config.toml
head_dim = 32
hidden_act = "tanh_gelu"
attn_scale = 0.177
lr_mult_qkv = 0.7
final_lr_fraction = 0.0
max_seq_len = 512
MLP neurons of a small language model. Each row is named by its layer, matrix (up: input weights; down: output weights) and neuron, and shows model dimensions 0-191. Each number is 500 + 40 x the weight over its row's rms, rounded and kept within 0 to 999. Numbers have three digits each.
Before each neuron's rows, "fires on" lists the tokens most often at its 100 highest values on Wikipedia text that the model never trained on. A number after a token or word is its count.

fires on: "=" 100
L5.up546:497472541424459439441524512508538460477500446510537464414464441572470590470423568530516531501529519505471506551463500525530442472471551501482532631474541488445556496484526526532473521527529494496553567512582469505483460540546578527421556525456492480521507528470473505513518546457487477559553526557477497425479485557450479529462452490444512454496504429479493488510507494536527471510491457486493499569473484558491553491562462472416430536515528544531484541581498500471554486572491469492528530461412486515491469546564490446443497463480533493514482580478486446495541474488560453496
L5.down546:485486512485515466504505506451505513495499458435492519504480515506462495522537418550538513549477493509421497451466560514475494540437443572493524519423560550475499482502500484554456510458498451472550559522444465515507507491472572541492506442511527550496520514510475528530514466501443470503538403469516487473485449513544474574501465576487481480506506553578556573494470529508469473519517448418466498454497550545487524429520440450463474491474433526571484547592501528508576465541436552460459481511496495460603529455579521500495482560480477526565452543452403527461531469490501530606

fires on: " as" 24, ";" 19, " and" 16, ":" 11, " with" 9, " than" 8
L5.up390:489431439575421530467460441516542475478456511549528572440523513516495509503530431543487476503530492491544464536510440563510498519562550547504452517559497513509570542565447514474482470525542570585516634496493489479470494476462492555549482449473500469493419587518488483479558502499517467541541522528537534473469536495527487484479490511460498510532499530468572441466494475461494585540544481425435509532484474468525461509525461485502417512518475439491534441468505461465496519485432457505485428519566421519477511493481471514494512575616497529434431482461524462502522505562478489476
L5.down390:575462537462517540499484510489522477464559518488458365533445520549504460512524545495501509466480499523495504486498601530465508436468530582450464560529544476369465497409470508541490521514471506554497499496525467499536512496583522513521431519515480506448484522501512431458433489468508527530487494497495489437434529517478464473544476412505492570523537428546579519471525463554554432458505516459470522462487534494514537438537542492491544441420588513486510539522454528502568491567482483467562497498548491460548541512528521482434505512489460481516520399542528506506522550565485488472

fires on: "-" 33, " of" 8, " two" 7, " four" 5, " five" 5, " all" 5
L9.up415:504476496499548494560495398489499515507507432517454520506517454500455583529445529570506492437552562426468444452600518488543543540563477423481506473528527569531462575520448471518535507435545475462543514487480507476494521532516499433430504534517540536490455504481541457445508534506469455502510461502483446515513441463455543573411480504496534510513524457404566589466507515533535556470507475484561463554490542542550523515491512485460469554551491459455452459512556532509500501506514434524486548491421567527570470481542502479525458558471494467525487423562470528436469492471499510489
L9.down415:487432535554527472530456564503477483455548560426531496568537490445476577517533436535503481461511581469494475443465427520469475441493471422477465512419494488476479508487497511457517553535527472490511524509407488498436563551527427480486504513491509464530479507477534521448533513512495428503475499482574413518556516563505490512452557530463452484479513465574482496481471555481479511554535551507484553456438564473545476565462503514534517488492470411480446404554502466541547516492466462511555519482517526527515455523526551502511474503518543491505596480533447549570470601505523442547

fires on: "=" 61, "\n " 5, " of" 5
L5.up124:483510444487526556511530516530544488469543434483580497384512462515496528555469557477483415459475492545520455542473526389506492558538504509451495470562558550505528543498482575505567536509473453481430474511577500445433443469519530536484485535452516504546556488629444557528529495503521472552489505550514528510568448499524521507477458545501480498455497503489481433477504459530489460519487509524460483507476538516494594478510484477427476432520448508525514507510525470507476474575424497472512551440536469524496471514574437499481530549491523479534574516454465396530488528478481508422
L5.down124:549467486579418471445497536542548570471484470604529452566496512493491468567437438521479472555533493511460543465499509600533420450467473548485513507515424502470527436507472483544536481502496453430565522554416498534572500499445542541513513439484472506498501489391469518555488505537438528474451429532515492454549535524474536430466535527480540479483517435522477472497520495549543520548500492495459541547528494517496438477475453526478441547512447472509446522532486448520541518483522445475528507505462522497552537545488458545558549420533534491509397502566491467542501537495499525504

fires on: " co" 27, " |" 20, "-" 12, "co" 8
L9.up62:490547527491574516495530396476513499457578588430431486497484525459489486541475484498507558486498493477515469531477545523514526481547479427508494490610563546518405548532547567453562529485401432533573438509438516526506464525393493497418484443482497477529521487503562470442478563521507424540487521475528504525524453479509500468484476476547433502495516532513512519515545523497541467550441463519461468568528561520454423524460505447518530526487465486454409470499470556594508501530494572531447491482497534528464507470498500544484507493512499465493492555479529501440537481492560519510
L9.down62:517514491517449495508556566504478494546447525507507487480496441546392486489507496513490519532409542470487545494548460499477543491497540505491584527558457491514522542457512457510469520454484467503429511513468527451441536512472474456501418514500436498514470390494461499479460512513563459486531467423527526483527513445530501462468595464530541558432557531466469446486567484452500443495487527434510435477521525548502490499551493459467519556505577570544450465536500494460596543446496514514569605505538428521474536455564477482557520560506412467524535483484506509545514550526497456536

fires on: "d" 18, "r" 15, "ly" 11, "t" 6, "te" 5
L3.up82:564534495460511477498490476554528535506554561477435479541465446528522528484514448539514475462467484556522549533535525515460416561536453549501517490517557437553502547459489517481475444522493459490510512412544492566500401501531447528529498549580460453483542486468459453545520513480436515560420539431496492519470437501447557587494522501533458525580487496515534470453502516515473474560480481516578561519538493506513519460552498433491491458439532466516490490546531497551524457464540442582461444493462498542521498524565470426478516511469478470414498513527442445519418462478480549563
L3.down82:574455495472497495525499480437467515542450502533475530521502540499481550488480520456467553522584568558543542485456502514478495447414529531413413553490464502442537522507596464432489462529459500480562491546491543474432494576539429487478506523505432573448515439514448443530478506475518483487511539467469509456505499477527487570507474499393422524465510525601516575533466484468491494509509427451484464518479553473449544574479545504538541514522580541537485551514508569479457435547510542481495492487469460456503533544526469513461531556498524561508463445477517484526468482497436532498

fires on: " =" 22, " not" 17, " also" 15, " comp" 11, " compl" 4
L5.up362:494507482604494443516469536462552458453525531535454445471525451493435458504496534517531546485468474473611460377545422514422484501548516497462495480518507508549469574569555568459482555480465504562536496539566462507483585489509501486459496507398450546513478525456444517473478518513483518550432521557493504477411538523551520473450518460480536482456585510527526453528511573430503458531449485492529517507540531506545509447469478538537540524469440537506473562485540446494446509501471524443506513467483513545518514506489551442456472441530486541541529495516544515532454533428522479490
L5.down362:541500510530465476549533493506592539493417472509507500512513499444376487518574449571500444532546495465537479541545480512477544502594455459558485439499498512592436476502485495484491517524482508546510553451442445475525512513516544513461528482520518444532489454509461513555530449511518472492499543513543529460459532480514449528460509509489518531545504495454503576480525500493478502440398469435541413527456459509493517510529480468525490440433457484467474552599549493505494482456514539507442441572620438493496487583487507524564465515501480425568456471535514485505517456513562522481

fires on: "A" 25, "O" 18, "G" 15, "I" 10, "P" 8, "S" 5
L3.up21:516476504521513527486480479536525541425449532487535529490477515456532505447446559580452533457464553464541494527427522457490459484457513393507558521520563487543519473461425482461557504566531514509554458466458577527494474540493533428465509592456517505444494515522565533520508499472458498467523463476506517469507511538527516475519553535530495464560498499481483503462524567416484486516470424452504452517507454430524558499488461470502518486483564553473526507493527580504530461484468506623495506549475459530473451443580526490535460492488557423468518442481578395514465561484543459489
L3.down21:515408516559432535500441475493512576478588535504486538549486442540542482520505479484545493495475551494397490519461560461460488491536519445497456481545496525475459516546518456478488506492442544493484562491481462457517429483512550474583408513479530530419461416531471532568495488522477495578511469497541484511418500502474520527539542480543504552521495441465461558573519555447516504498455520491521501511512470458521523477527419469505527491529535475534564504483566553530536461519568539550452501523510483450482418423541532595485456527465484472476447433507554507467493495452547504420

fires on: " (" 32, "." 13, "{" 8, " to" 7, " City" 5, "n" 5
L8.up394:520485495523497470480541473558518511484432476482525585591560453497516480540444456474460494516488474463517561494462477579499532505504490538507505516546501480497559457497521505451477529473546490512531588495489533478529508471489592499503465398526492541466531535481489422474500508439481543553509570517418587503541571481511457451505523430518433433524457519607542536553472542547474394442483481432481561499459486433510474515513562462509522499512424534564449503500585541431553486494469533538457494488475554502450475528503516568497458495522446506473515493488424469488476502464528468489
L8.down394:518479492501575465568421492465506453510525429481501586511560472516475559408513506469540500489533575536482462521475571467478471492476502565493523477420520516487529513520471539498529463493506521510514468533529470525498530532474468535438529569442465544415480450489442485445512544481533509519538589481550522516471455558509472477486508541412502523528474522566498455504475445477470512398530508482485434439475482495485513563482520524562486487563574478499535484499504471576499499438499453501509551502520528517572546586489490574511469604471488464504421479533473499567484436436435446497

fires on: " not" 45, " also" 17, " often" 6, " commonly" 4, " never" 4, " widely" 4
L3.up639:509483527499474500521460475464426520532475600495522490504541460477530457527535423491499516525459504502467530462552459528520536481504496569459501515556553446515566560525485419619473546558541435534567534534514465472565533488450485571504519488453467548524474510455443540520487585520438514513502523439456550406454467481487469496467461471510575564531520515487577485486512497482460488485446499483514477490564539501442482441442527418509573463489553458545498474521484529453434459532442466555532497517456522575495449576522498472474516481514505512449509492564414476449555499482495498500
L3.down639:432512517479447520564497457466490499517479531495572527567512533438529472517492534501564505449547438481511514448551564517467477410534539556506493480409557551455482476430458534520442522514517560487491435471506482481447480491530485517472469481501543554506516484560449483555468486451486432550429434502516492503496484458568529600590588500537478483536512485476542483517501565532508475533486511563459551439528527497544423497540592516490489487489454526470500433500515507502489440527551522483428485526533423442535518426450518488531532503531465427530560539466491537461487559442507485529

fires on: "\n" 43, "co" 10, "\n\n" 9, " (" 6, " co" 4
L9.up260:515502466467540551436503474553516486540460546489526499547488517413494478465577535452477551473476555469455523492542584540511492549452517559466469526494477536463495536477535447462582536469476482525541515520550518480487504568484497494454553495434507524514506482543481474569533600493581473525475542516469542566500483408452477479507523439513511490521528526528485530480564462461459498489480464417415500559522502498530509537509526521467540461544492529533537508462543540512469480505366557549477484445484560482498470437425478543431463545490496441461475489467471455518495473368530490456
L9.down260:523429476518502465573487443489544504516540506477541447415477527424505502478511460523506558488443564454498538436508501563513449523470552521476566554532472510466445493520513561509505433600507514544538536491471459470546498546536443531528457499536524489528424472516536475541503462521518600493609507426444450502528541524442500486482537498508466473512538542435473473509515449475530447448449490507480524440476523569468513575465421476473479516479490478462521500538500428498510566539611494535524513536510474494479508536451604523451453508441478500513510492550468504490483428571537467472

fires on: "d" 43, "r" 26, "t" 11, " Gen" 5, " Won" 4
L3.up344:417501572495509563530413546538540477505514568462429501497500505505561450473554529546477533530469505489466480575526522526546437454540507452486496459506497421543550522451491517439517547498484529503469511481472518533482478530537520518514557504476481564538484515542461483504435463470483542494479552521455436471496444591549518513558468472498468592520456510552496464484491547454477497571469373510603493534467555450422525496486444486503484558483457505485505539517580410482487436410492474572532445471525519518508497485532497527457551527525547486504486519492490449499533489452420543511
L3.down344:497518519452441450540501562494554466509492535503451517495453508492598524491461502529547467511468517475452495522481489526480492441429513506499509545499502522583506492470473548510468468487408477469532587561525558515528473504460506475443504496575484492465530471484510455441455574511476504463459532493546606503438497584526483511520479443423491492482512383523468508526476495560489533552568501556540489635537488442508486570411506529448529448385470576514507496563464475536502511483492463521517446509538488465477448522526545495539555524504463520512524515535473483472494434454458483481

fires on: " of" 69, "." 20
L8.up159:520517504516521517526517442476468518461544475576494490526541524431525501498517479421467546518498520485451563526505560480483550508531489588538477515543542491438484545486531522537466495524529513437498472493536432486558481482513459413400465489566391518471451474438502443433448513508472547482460471480479522505441482538535546483476502537514557512481540524462575470475480500519583532513483464468526442452463433530524553515547482526475468468537560475528464479448601484467498572477440566523501487442504491553510513447524374472449506551568448535566538438545507507513497540479499529495
L8.down159:501448523507437430493513522505500455467522511564586524532474534418514525457440492509550487390501541448539496460475454485527536498455483531477503560517523460529467438532467467500548460517527526485504506621482447474453484524450543462519508474533601516491464527493516489477479463556518491455535460509514601473462586465545490397538512476435506512536536406496563526478494451548474540518530551478458489500525455504479533472492562510512467487459490515469561502500497540514442467510526418559479492552543491526514472542512513489503581470459508459493473517527493552440513608426497435554

fires on: " two" 20, " all" 17, " three" 14, " four" 4, " eight" 4, "st" 4
L3.up483:525487500554452538512516514507446484561507443474448538453457446572482514506528568438501563517543426500509578387557540460540492528472470488486596527541510489563526585516534478485481481432506461442531477506426478431536498514521440486439490527473516446554499544473475494550539487487519552467550513557532501549458481500507410505447472481575435461517501497500565607481564539464516475459527502520502505517503517494546522492485496497509492539501443457544505452517461396439492487575474448502552524539463520520494519513414525440477443482525511535478532403527523499517498499451498515464
L3.down483:508465546449582416568478503540464487567484526476497535525412552469485464550513508501472448507557485487559456550467564475532588436499549447533548507499496447514485411460415513462518509478530525527482465496499537500434507528463564520493491536539538505444480402485437479557468481504543484513523480500539492543567545421500455466458498455507443533514475463508432534530402535512472500541533520454533565511489502544559533547521502483563431564413562484525541525526518542479571555497513473516497443536521500477436435443495516521412465476463512471504499494462532523541508519498523507526

fires on: "'" 18, "." 15, ":" 13, " (" 10, "em" 9
L9.up140:485469454511458474520540495564512497489532438522457488544514497523489526524493480519532502455472516526474555573490552568503522478472527567548543462512513548554507420463492571477478491503504431459521476505556474502391451500387563543515470464520492532461500462449491508482477491539519487459480542470509557495434495554523472528607473504467483449502417536496512597547495511482479519414557496492489549545487445437537478474552525413501425502510418520519563538507528583425493568508521505497473452454492467528446557555535436502516505464488508522448582487480523447455469480539462522513
L9.down140:523485432440528463558494540528524537464500535421537499487527493506535441410522538477496469484497511535461439536482481474482478492527412496457519480458592535534551467500442479502519460484474485480567565523530501481500517500542471586530517518514541540570557373453508514460485484493555507479575404525520474530485538520594565480481525439427558484518521428533522532516471516391480483546524458544465512462539521481485433483519529499511516490520614440511492443443501475477442532445494538538505511511496576540487449472537509462516515509542563516482477480469510506558529487474515445441

fires on: " Jr" 21, "er" 10, "d" 8, " al" 7, "r" 6
L6.up269:453450464551515448472509542561552513562517527552481535555484516468501537481550497469468532555514604444440487474585481484438466462591501426492469466580450481526518508480461520476529520472552528479511544473508573543501468521416520519579511480519493521540493425471458512460548511505496432521506530449480486495461512477529545532478516535448460600526514541476439545490517474557485492553459430493498466574418508469523472480479452528550579506487466585478504466520488538498439447436446475542546545546498531470424467488463503479542563516466520484466449523522442474442500494481551553517
L6.down269:510464510509563492519541537603541510560512522441394597487463537451486476507516512388469538568540491515410486447494470521541503458517434537526524540503515504530532497412582518461513439555503482474474493421476491493509534557506470534534478538495489493451468442559495476499462523496508513478499482419484515490489512520548441602531482411450498544474563507513481467474524479538499521553576522555467499455494495462555470498474546568527502481517533497437486510513507488500433489505496476445500546588537534492483501539467498456460463431398532466511497512480471545478442563537490484570

fires on: "-" 30, " and" 28, " of" 16, "." 6, "/" 5
L6.up251:498552439523464436530502401481507527516534480456462557508499502529466512497460487426454536497477489490504486545439506494508566484523534487440513523552511469481513526509480484426520525542533498504563472582506537470431461520515464530482465519503501546535493470519587495449519592491560548545549543483439506448454546519582534501448467470535557573576510518415537479516462459496454613532504457483477469391547481487467523461525501458480447530517482471509501537519525533527482516470434531525507447527407477484442532503495438479512486544491490586487532444563477433525584463549530467476
L6.down251:470505503489519507474479475458577430476533497389504520516477558628433473512505486488511532475481535545504492466501539534488528563467507564559551467557508622512457504495448546486527468457548487462460502491579435516488569471499514577596537448531473489427492569510527417429458498479554487536531520525529568446478495480477483486521482473464539530493541505497460554559558519455453480495492475477460522521497502503475535385500463515431488467505508437541531530472504463440514464486496465470417513506532472477457493559490488489481532539442533502542524496596488537437490517472518452514

fires on: "S" 54, "C" 19, "M" 6, "I" 4, " v" 4, " I" 4
L9.up378:475472537485489534480535421511505570397442564518439537482515530508479502503517526553539565492456513470439472498485496497552425451529449552527496461412579464544481435440511502502491471520512438541433467515503542515538480504460482490484432522500467517519527469517509501497554473571551516486526537424477491548452426473459600443543477488493507523462455467465453546516524560479557531493498479498495510449522471496428557479474508471462479540513487542509524503470453548447534539547493519620391460559543519595473465470500544536538492505531536490532542554489463439502542477452558516504
L9.down378:582530479485452515539531459532490511471535510515529550453515550496483472533534551488540515604453552586523519533464475483496550542458464509499482558465512495449498494556405521450501438530523535500493469442433488561492491512488505471509468501494504504423478463456388526570522487508496485531449442501453465538529439536512505546504484474525538506554522461499409514526490549509506583511491563539450565455537545514459431482507561469530451431537539363514476484497517495469499467448570497547477457535567500488519495457533522525468462502439548466437472538543494412501493463564487467505

fires on: "r" 17, " S" 16, "m" 15, "d" 10, "n" 8
L6.up509:559522543577483523520526531530497559440570591455490498480494481576505601508526511527439464525478474475552479504493424496507474543598501518553462486494533479462536452506452527530564433482521424476575526517548561481451515542517492478494474486543437565530506502520474509504520533487487528477520549497482459563514478506388502402472468528458528588500500535495460474507493470428499485553436475431488490473452480466526484498561400515559521482499444522519504498522477435470429473472476446521492496546531573509451424528520435441492486556477454547562500495461459474510494548504492527523
L6.down509:504451508471540468496476524489462506460475557502452564436487553521500498535524528515488517463534534487418493551545497561493458426562508506520483499523493554472473528529477547526493439494535426465515536529514542589475470521516519513465491481553494570412466499543537561455398445537560433456483460476524473462471504558512491546540519452506475529467466557520425498447498478525404540554487419465509568479520513399513506533507510538525600506518501497510467565509442451541496497548505464505492519462568554473395504559477470528429525455461538506539463558499495520457521539424520471506

fires on: " co" 16, " Co" 15, " as" 15, " so" 6, "co" 5
L6.up585:547452516544457480468519455467497491552432610429495521473493486564466465560578454535505512490565512446516519568473507519553563496454460484515493502512504506542533446524540502452546512453485481521469545493543503431445470468510497497444587481462518527530481526497501481487527594501437543501402519538532549568548478473420391488532444440452555585501554540437522501456528443490466519536406570425451490530454490504406438543463493470493488488542509440519523442449529540520511492506473502509540503468478517537502518519489454462525476513535483529530516500451515531508518518545517472542
L6.down585:496466454465519453504541504428480515472503465447528456513482475478542500459501474468522524461500508476492544406470492405466482497457462486589445518545486528528533637517559560522480494529458467474475422480504467452429540502465496507522521467491539512529470526487578494496492545521545530485402494486488571515551517496473538508482448509495435437492515481466541559515521447592538513549506507478536544501480529474477572483361513460507493524509509412509535475532527522484542500484428481490514497479558551583443526487542555551542505532491414504511486483528486516481556574553509441565

fires on: " re" 32, " del" 6, " la" 5, " ass" 5, " un" 4
L5.up400:461521543495464461479480418536426556483504581439453516488495431535496552460533519524490504525502559560505552478462484469538504525477517474418459494559574496581456463448480427504515507572483484576515514530400488459501494464447543509443468530411457521542498477544524520560501516417500463492472517449494488520492509526459518480508516475468538528522456517467530510567436577503506536531542467459530547483515508483420453530524573499449497479471444542503502480475474442545537456506470480439502503472468519546549576531492544445492509538506477491441577486471518531530591425444580505556
L5.down400:505528474481485492439493502464454490487412435531514457520475495513535506484467508475555500536563520528483491488521519523502424489576501477561577508513535520512524457593527496522478485522520480446506510524560484528454555503472439471495460486532441557517555447462481537601521569544455474523501507463636477504483498500470497463511453451499545498460566462494486573502470491517456527450487466527529484464510446494520479427450509506489441524545521504536541555490525570502457516496475439501433507490513486468538424561425488505502562470369482471556591496529540428407544540484552494522

fires on: "|" 15, " of" 9, " a" 8, " on" 7, " and" 7, " than" 6
L6.up756:482527478567484586463516389525504509525519505568460518489507523488535496509485443488453452528541529487482508482539547528524566513536468489444484571581500583500505444430491556482461480521557475481526523480470477449457505439510498451492470442488492544539566508478500511504497593494491539509475469482467555475438518448535561454523511581518551538490501522557506463504527489537505532501510498466461505510523484485435556568591487443471532500409394424549474500462488491544550542441421482467486447543424410551450514517509449482510480504567482531574492506474450518545480483492474556470
L6.down756:473520523480537435524444576474526509507500505462512504536487547497425548522448487485480489464430428450427496474503502560497496527488535471556535483449493437468560504544444451480550574419434498522512504482532513524483547465505459527473465487479496498473457541622465453541544467527486532463471596555504464528507544476432517470476489462480469440430504558547496528555542463506443511466497470537432500519476534478537544457525537600527434480503582531566573521512534532524521578446558491472586456497517532533519500504527455555447572486481489478507503436494474480477484528433502454522

fires on: "P" 26, "Ch" 12, "M" 12, "D" 8, "N" 5
L3.up763:485501526484511529513463441454502486346425557481547533531469516527529520508507488488472500463579554446493482519506457455527450481468456496508524473541497447443530505444482475423485545497514415510478464541576516499546562524494496504543530513529457511612466421507575479457512467476542525565557529524476525481532520531514502412487515487462457462507552452519402559493551574504464488510474517542459529466486503433513510445474581488503509547532543546527495519543491504433487536477400518521496527537471461483475521591536514475564491528574498529482509522422499535451483474439515492467
L3.down763:570507568477528556491533494483494490487503526454495493497571554505558517483574481413419484536559481532461512511476431442491492417513526479509492564382455565486552451492520499520459469432497440496530502507518529486506466534498573486482421496564479518443511406497559471494523489544570466549472557496476471523532527532487474543495477495411510492424528501513445446488450508501467519500493423469479512519540516505487471515529507526444548412474462535401482495529493438485482477545496504479545587452590544495498451522546487524467505517551519514506607504528549479487548500566476533508

fires on: "=" 97
L6.up457:480526535458491471515531497471544471521481556429589517461497480529478485534437481523494469499524511570504475498521472521499520480465492534448514566534574508536468568524528584570500497453533440543561531548458406460569527517547526469422509464445512401540575544505492456489552501434507537527486433508505427455532435502439529521510439550512505464479498521521456477430433488532436506516491451477517491474490473591510552501547509468510475543446460551495468500550537519556499500529442497549475480455449465489481487501531546529502498569523575454531534502473412537436549467436499537441
L6.down457:461495462470526440525468537475500554516486505511522457490505438544473448553503511539535479483519531457492606494453510531506548507496547557482530584521515498531462546464550499532463505543406443465444592550498492538530533509451506539441457397474423485490482510486459512560508497447472448476534447515603492416443467523520488538528527541534538432520490488488503525505479512487508487537508438461479509542518473538487441472501580457420512495432466541572494547556486478515467464495500543504574577500508477440548528469531493568507456515486495554483473550536422591489503507491462432438

fires on: "P" 28, "T" 25, " St" 17, "S" 7, " MA" 4, " ch" 4
L9.up125:577532467511493539486523422502527542400469461499524497535500546537465558512577575503502590458484497469464490549478457490483463525399507466502551499499485529493459436490497543506407568453482469411533467469546492505457506484451557461511511490476447518418524488505511523507553490519511579528529483505470485438408585481501499520528531485484474503409507547507516529458574550467531472491489493482464474493498467490500528477546512518469497442495531582482488503547481544471515540531505470563450530543553549469448493507565541518538552544555538465547452510480498516468503462351502470558
L9.down125:461519511478489498499556489480515551474543489490467549526575526459562493482530506509532541509458477537496526542467489481562523482484448555523532486509514416491481517510428447441553537517577483515457439465520505536528519522436444520458493564550510545424538390493455501560560458457450477572442537472483465506497473470455524599530511527555485447474527475492456616532453519524496468520556500524445513480502545433514410535516545525525483533519544518516472446498499586438471515516444434517551573484499447467481454472547501547436510452613468479506490513443466485498473470482514473491

fires on: " of" 60, " for" 14, "'" 5
L5.up286:522469548464521517475590442529507514373502511563505463498553490483525547453500488509471486543528461453467486526515423435500512546521483508491516446546511469433524422497461444513517444524485476461503504513474583540491499459531484432488429545425488492506409514483517507520468485575500550510467404567439482507512516474496459454509463487485507459502532461505460555492541514558520532450511538497526542540539553471469560497525456511475478524457575461544475513553528508492469489475524511541526568489491505584456435483481565446523508533530502465397514611480484499598539546527562457521
L5.down286:520495497501451474536555511447569482451511505475512444490551564472481527401486492443506504594528528551488454546491468521557534468486472566500478516468486455492459482521545438494485562482467519470474450511462494480433450526507471510496543523574516490495481474449487471480533415525445467537567487483451547410447479528482496511517532528490433487517568491533442492570479588519524564492479487457475581504510493396532572545516458540412526431488593588458516511427472551511469451579454533526446526521525479533505489488505513463517509510567507512527506571538468464554521458476500495514

fires on: " and" 87, "," 6, " or" 4
L6.up608:596501496480520579451510444474528525474419449466466486509434519529503484462530490478470469499423416504481484489424489496373526480524495517452473483548546444532506490522496491461473519537573527512518559421535515493472463452519556508455443533454524528527515571543534528448573544527516525539563464548541499495472542490502489486527550510517506585578512515451563437475467513515459575531508552488419483477489496499489501446534485484447501490482555423454507565471444618469472470567514489452490487534460569559493455533553484485527525548530546503453478448506523509487493481511474547456
L6.down608:540530495462538491448533532531441414499487494507498526460440505532512445556424494489543518524503457476509509583473455456498450490490511467470459538520536568454487487462487548522544513511563571564515531569576478531527473508593496526545507570432438507468465453516455523429455544482508559532453383468553585415458443493543577430521458439453533493502527523529548527488553516537436436498579439468536483490468519485485511497439471514496535466481552482515504566473454522511514511543533495530458486489493517459523489522397495508498527455477555479512521456534511495507561467439486507490

fires on: " also" 23, " be" 17, " not" 15, " may" 4
L8.up170:493474551551421493547494483477468567476432536494424540505551524524536498513509490495478561430468603465448495532523505529436490439499453441511487477476494547495499552550500486439534515457540504579471522479542450469545527479512527553501511502570439560496492514438493502515568522541499517527522484588544492410448474538488503540522520508505510530603565481525518468566582524450534496460453472503542552556469485503460516486450449504476541462441427451448514516512476465516461392462449463461479410480515531550514501491521472516497556528547454431521455554484515489557555501467542483475
L8.down170:475524523520533449538492517479571483462492467475481483626529509479494562528515565535490407534522462505523495459530490460560536434485462485523507415443511511493555499555477491524516498454495553531510466507471435492528466515492478422542538459510514503478497532504474589462557473520414525494498497517532491457434490503439532522510577565506531492485451557520464520458576503521466436469511566541501562383490460492487476491455576506509521415500462450574466575530444479524458464524513516476562523451530473495513437545500518476508484489482529385566493449517450568464487503509566513503

fires on: ":" 25, " to" 22, " as" 20, " by" 14, " after" 6, " of" 5
L5.up181:442516462556439532546471488431515587500584532488507486486563441518537536533512535483473491483520459542512513463481479459516528502503402565494506463470540487508474505508482491533475562606465451460513468462496469482504476585480558508489511463486588543530533522459505522534487559482493512445501511497464490497429513510539493427438531449544549534504506493511568489508558498427475496507495421546524482590469417564464481447546485505580485454505481544495565490496557420496558545424396579505523463442478499548463434475496480465498484507499480512544409504495482468487497500502565501546
L5.down181:437517474453537502491531477448533457472521471494532449412565445489528499504490567445470448478522528486474457529464493466563516534498528432468501538526505475464513479574505501427505484500543524531425538530462489458444490551472438493584427504446504490484484441525459496486531533462536521523467591516465561543466490478469537524510476569525457560449512529496528512555592542496485577458609449520441521425529516439525501571524528441552470536502489502436443543511547532506431456561508456517472534423485538486536503525478489514465519568506545470526562513538513524475443494527531464420

fires on: " during" 23, " of" 13, "ough" 11, " During" 11, ":" 9, " Although" 5
L5.up485:497442482472508577461505502437580539515524408553511616440475500532529522514521515480458528476484418569492482496442490481530452575462515466488476465527548531586469564480512513553491512477504518501522482480497528423446447488588543508517472552548502447514512503482516554508582524518517489527549457574510458503529429439473568498431445496506451467493544480449567485423479504557467540550538422462534476464452486506544408502504494462505479490503442543555484510525540475500440547506459552487513563480534478418482558537487482566489547520454529495470469493495531479479460458471484473449
L5.down485:446438472570477499529446516449484531542489502508535585517506494508519471467518451561543561530529525510509548565594530580489464509501499551506549502531532476549538458473501536472463477474432472542479517543511556483507493540457474495513533434491479415436540540509516488461454533507519547475527487550528570483453439522467443452560532485527413532541507454511533515466491471531508388480475532478536494549513450566488499495438472551481496445525519523566458478535560431516557510470463509510469468457480427463501505507494535345467539519484481529488533536448498518468423456478491437560

fires on: "N" 39, "C" 21, "M" 13, "R" 12, "E" 10
L5.up132:510561608489497492533484490518484523432495510539495487544480488543550552453413471553433554479517497465477498435492479444531487495438537441546490503497486474537531549476477543492568474552556448503507448559525502477560501518441445484463501445448499518473530472482478491453476516495493533572532482481475501388437480524496490521497490485399447532574490482504491488463531532468501494515459528513484500536530541518485610514498482523438527494485571515520529566477495440479476561514472552542436516516513532553469424450460475439540520551582564506466509607497543449505564537424457484445
L5.down132:529487598543520511493520464465516493516388534440463484501472545551482450452477428461513518527535462540453512442443453513421488447511541543551512505423505486539506492538495559441503467528479529458518542466425425542513481464595518570543411483443503526455480436522510465497460453557460520559452511458485500428492509576507443478474517507577545489521535474499475514540480536458481522507527451535488495452494548529496475487520538452525519508505500440532540441480509519574537486454555547444484458559458519559534456499453540539511535512489523521526520515529618452433541492565518500519

fires on: " as" 53, " per" 21, " al" 6
L5.up231:420429508515494533471560468523489518502536524494516450514578552532524608491536521525533519513525506492484523492434456504536558486514490533487451482524532461522496524489513514522448457534404468480463554520504484501461529469438507467488439523443533450598503501509534615505497494477566562473510553488481504535477496550485416531466582428505411554490513535465518488534512450455505554567518488464531540560497443452478485405490491544520427528561453484453446476581474513491501455515515477520541486537525558452516478521483531522498526488563484551450428567449456451421475469503479464487
L5.down231:418456480540504535537473518391518467466483526494490436452529448571551510509514502479505507449477528504482487460527482551505485496477439529545486493463518557504472465507461528485501524581459551413490401457501467472478548541467352478476431590505490540510470468545502491547520492491537550390487539530544456463498483499450567530487574505519559557450474498489527516434452525503480524566546531479550520487486482489473515535523509458542506507474529492481499477485489512461574471467490567491519543449537485501483515484501602517467578508461453468542557502524582533511468533544536472409